Part of a small language model's weights.
Size: 12 layers, width 640, 5 heads of 128 (1 for keys and values), MLP 2560 GELU, vocabulary 8192, 56.4M parameters.
MLP neurons of a small language model. Each row is named by its layer, matrix (up: input weights; down: output weights) and neuron, and shows model dimensions 426-639. Each number is 128 + 24 x the weight over its row's rms, rounded and kept within 0 to 255. Numbers have three digits each.
After each neuron's rows is what it responds to, as a language model described it from the Wikipedia text at the highest values.

L9.up2089:096152163143103108126111103114144110137133114145122127120132147087123108159079116127169138094141105118180116149095139116131130111159189147100119105113143135106156149178118125148136137102135124147154118126116151121151127110098155084098189125115127171093168130134143112107081133134144106124178127135145091159106124131103128152150113139080135128145119142100113142128109142158101162145117111085138135094121210141126122175124124115130123128113105142167177112155145091171145155124152110160145109107128117140142103096136132119160144157153136103141135115128080112130124152107134072129132141152107142183097124138099130134094116125193066131126138139130
L9.down2089:143078143112139121113160126130147133060132171116114082152110106114083132098105145106100146133109170136140105072137171119104114139121119141104128141133128136103134136121120119141128113105134137118112099124098100140086151163137136087133126174111139099125100136122132127131149152154143127145128113098132178101168147178131127077094159106169140113094122156126144122107126137098130101098122142117104127156129111141157167161099131117074171152143094140144121163132140101110095120177126155118066180134151167102117099098149160110116156098149163144086082115132162132086129129160124123111104124121118109128097117121133134150121168146104165098144132114134
Description: Word pieces at the start or inside rare, foreign or proper-noun words (names like Tro-tter, Det-ru-yer, CJK bytes, coordinate digits, stu-nning).

L2.up2022:114175096129111127130127059155134146123157128151149091141098160146135124120131138101143157145172128148142108153130110112131121076156154140146146116129121154127117156120140097127128164174171105128127101136146129160102164147085150137139152122117096122102116139126148095122120135093073175150127173142107088177115086101130118139135107126132117120156107110153109134152108102107130138112134099099139084132092142124128133105136124122149124142105143151144103139112155119139115135157133143119076078175135106145130133179148140116175125132148143158108142172102118100136163103158083127147118168172124169121035130143138123153155115157184114186136142120124
L2.down2022:132092170111152134126128163120111103121101136120141160107141092113120113123122132153093089114101121110129160101111136136110113163108117126108115145134130121108145113104113131113110118090074147131119158142120140099157093123152100124115101147133175121154128135112070135116135121141163082087168106127133174107130171156118139138133121136143158153088137125137149101151158153172125130125134154129117159120165103135154125145110118138130095085155116102122140161150103127142112127101116104151168173071159129116134146078120131165096133135103106109134128088128118138115104151095159116116105118084108068119213126099124157109096121110087174089140117140165
Description: Mostly word-initial or mid-word pieces in tables, lists and names, including accented letters in foreign words (ř, ě, ä), -ack in packages and sacks, and first words of entries like Standing or Belgium.

L2.up1840:112097135168142100127151134138156120113156121153148125157161156100131144144122146149104113131104120119097114065141134174108117140136140120099122124097117138123165104112137120165168162100128144097102111108146095133079054129102107172132143103148157182114104133099126126112160105110137156127099094064133164111137140128134133119110149141092121163125135147145114142167131155096110121150141140124153123098131083197101152170174127126092101104130103134182146114114112138125125135152114093087133137170125079144123152111129133143141121112136163091137138134145141117158166090143139144134071123148130124106136116171133098111112121141109103163109111157133
L2.down1840:148136090121105140152110135118090118138108157112124112128088106156120114144131133119184167123135122151163160173090142083127188129122096148139121119184112123164095113121142130103106099124146109148150135135126191134175204126157186108141143187090114063143138105150149121134106141144131103132155181163125099137147140109131119157145109131165146093103136106074159109115126105173126125115097113145078132143124143068152099102095086158154175151130161123091136150126163123129139089108127174181120121080113170126103104161124120139093171129116079154131168104112112167107112160123128131123152122136145169168102138071090126136139111106116127100139135113115
Description: Second or later word pieces that finish a word begun by the previous token, such as re-issue-d, ball-et, reven-ge, often in names and tables.

L6.up1641:095137163137048132145147135135146167175138110121121142168132164179141120103083108143164141128095091136144104108149153107123133124173148138130132178126151127120120105103121139120126126094135102185104110166101167132108140152113154112130100160113156118189110123102121158133129097141130159092132147086077110125135133118159143122120096174154143132169138139122142130111152119128115127155172090123121120137119159102122118138114152130098075141138094123115102090157144118122160124093120139151130153131119115113128150107120136162146147129100142132144129183151151184146148099140131176121113153127121147102141092116124110121120115135113148099146109144131
L6.down1641:157109137122159129092117121118143106091130169099128126074115138125132105144128125092122087149161156108088156139088102135141118089102130140138128129099087142124124156204137144144156152151150138114159136116131133107093116119132117132140118132122127137127126152125065101124152119128098111133126114136169137155137129123103141127143152082109082136084088143118118142164129123145107157110104152131161128150129099151130123097132085089137124147153140146104149169125109134161130147133126128120118129125123112164147116149130100085113120133144140127096114042113092107117075155116070132159162095124159121164117132110136137124174130124153086157092124149161
Description: Interior pieces of words split into several tokens, especially names like Fi-lip-escu, Fe-lip-e and Phil-lip-s, also phi-lan-thropist, f-lan-ked, app-ly-ing.

L2.up2473:127121147113160119117146145141079098126130132127126127097118101140125140145140107138179161126162159100161144116137121144151091136168147116154138148112155098150138119160123099157145158182048102168137121137147131130127093137114166119158132125147129118112107141100181143138159113138136139095167099166116125100183076118134090103088137113157086114130121171143131161115111103148130157111134110102142144104133141129035147135161135147129117115154116128143139133138136126096139164099182112130139135102103091141114110129134144114126110116148148132131146116127091080128109174155103140090164098170145101109148093120122087120107103193131126138075146143101
L2.down2473:084104110159106140142125152101155143148114144122149122153105146099144137138117109112086122131121134146083127112132147086092161105088136152114115108138111171112138104098115164096122101084189146094120106128127141115135151131132113160100122129132130146144135093181104132138138157114129122146077164066155102166087198126109157145123104154119137122100151096097141094116142147123136073130135133110119108118120125083182132130101146124129120127114123135110101126115107132143151083150077152099127132125163162139120132108136096126166174121117093120111132116141134165119170084108115122154106179118100145176085147140136164136184149072106148138140117134165
Description: Non-initial subword pieces that complete a word, mostly inside personal names, place names and list or table entries, such as G-ize-m, Mu-eller, Bell-flower.

L9.up1682:085148094097123120114118096151109129141091158115134118075118126139129118179148092117106131125110134158156138100170125120173120115079160129108053172122108123116112152156148144121164155144136144107157171110115137122124131109147122106116156136150122127155123106099170155137123123057133127131160156137135156157112143128169096180145133164097126122162139134166110143114118129145090164143165117130115105160119133095157136125104077141142174138141132143115167131111108142141110129135143098160128153133115127115110121119114129110129150169140107081136150112111111126107149128137112157132124089094161157104156112104119103133100130086124082129122116146134
L9.down1682:118101160157133158127153107143128088118101131128175129128124141169143113118128138142123113145163114131109140118086123152095129153164110141147140092160119126082136156104154156086122116131152134142131141122115117122128099124092115144135086175129146149125135140131109125140098164137151081103142125133076143106116100150107161120108148120143083148130128142093117127143119156143119157126116080099160112080132107109141134115150120116125090114148162104128108123142154145084105090117112173147117121087148063166137155138123090169091097141158113166166090077131142122101162141099116159130114143146177120138152083166145109138137138158100129095113148090145
Description: Middle or stem pieces of multi-token words that come just before a suffix such as -s, -ing or -ed, e.g. dec-lar-ing, stan-za-s, pal-let-s, trial-s.

L6.up1488:084146101111114132120092144157102109118154163115113136145183121140149105134130107124125153128070139147163117129091159186151134101134144193154122120103147112110113097125145149131108138075127132138147136111137119120126080116154185148086106132105106158085154126130124138139150121149111153177114124125147109140126123138112152091134119138139137128135151165153124110102099129126146133162135130135132102113146162116116104100109174144157097139138139146106089163107134161120151120140157117095141131144091103146129124141121137136167133124134110146112125161100133146115147162113097157065119131146075093112154110129144162132134133155122127135130123142102
L6.down1488:138107134139105133148142142094168131126115067121170139102061159116129162153130105139133152134141138100090165105133120080076111154126114114118150139143120138169131131134125115127159128156111107111102144126134157113111180101126103120149141122171133090146136114113139100161114130147126120089171140166098138132125126131144131143111134104134113107141104104111146136143126146106089143115133141114132176154108106121112155174159092106123144155118124111126141127146108089131091138152134142148105124135165143118134118095145101156082158099164103117138099093139145163125115103125149103169129131116159181129104129130136126155121133113139118076191143113172
Description: Middle pieces of split words, mostly proper names, such as Kend-all, Dan-qua-h, Cru-ise, and CJK or Cyrillic byte pieces in name glosses like 鈴木.

L9.up1181:124145157180108117122082129160120141135104131131164119141156179134127166144104141069148116135139128077096109102154101124134154129120153139114167115082144096134136112102118088139123165104108153152144097115114142133116146112098167117120180111109110136135150161153136110142108128095125183145145119153140141035100149119170120157128108117152162121127166111183107130143116092158159088168157112157171100099154149098157116136096141081136124104139142115132146116129127123155159137130095111129113162119086157142118120140129092132119112090107121153150122083134199120137149097109135098102075128133112132153123138121121138106121132133163147102113151098112
L9.down1181:150122086109155106155105153137149118134097097185116096130122138131143164160125127144149131122155141125113104090117134122142130098135110120135124165114150159123154126087100139105130099144110169162148140127131105138117116108129124159105146163134110126140106134141119143121134129128144145102146115152140084117094137123124171135103134141131118145114166105133106121129121104103152106082148147099120132129092182101095128138163130141077094120152125152153115138144088172107123141126159088118140114163176102138140156118127144108095139141095136145100179110145130114127135179124159131148134155153097146125106081143113112143144120156128116136128143132156
Description: Early word-piece fragments of split rare names, foreign or phonetic words, and URLs, often repeating earlier text, e.g. Matt(hieu), Al(der)ney, Mul(lo)y.

L2.up2270:117152133134116167104117146131129134188174118089144107078080108186123112097119126111135118086158098157146099149144109144128141092135143144146105154129145107047138120116140118119157110140101134152137148100114101132129157123126154135116126124169114100149105150123121105133169129134109158124147108183121128146117131138117143159150112090114125136088146099133088104155111144101110117116121121114099132142118175185093118106135183125138152114106103125108131129109109175172102112132150139135094147178100155131117123158144084136138143130117116119169131165093122142103138117146076132093066131122130142090094091104113122140146135179104115144170141144086
L2.down2270:145122105123117098144130117123132132100099128188114146173156150083126149151151138131138152147101166127106159093117146116136106152106090127108140114107118148193107134149101125132111132128150122108134076147136161135129094142142123112156123115111119153109141104136138147127089139142158104143106124086137149121135130099146119108105134158138127093180088155133151154088121104158147140133114159112140129118117100075150136128134104100104092144141143130149141112148138102077146146130115103107159118081135105134127143103106172130116121149132112152114144102171112100152115121118183134164197104149124119172143170166139122129111136067150144113066130105167
Description: Mid-character bytes of Chinese/Japanese names in lists (e.g. 鈴 in Suzuki entries), Giovanni in name lists, and word-final pieces like ue, ning, or.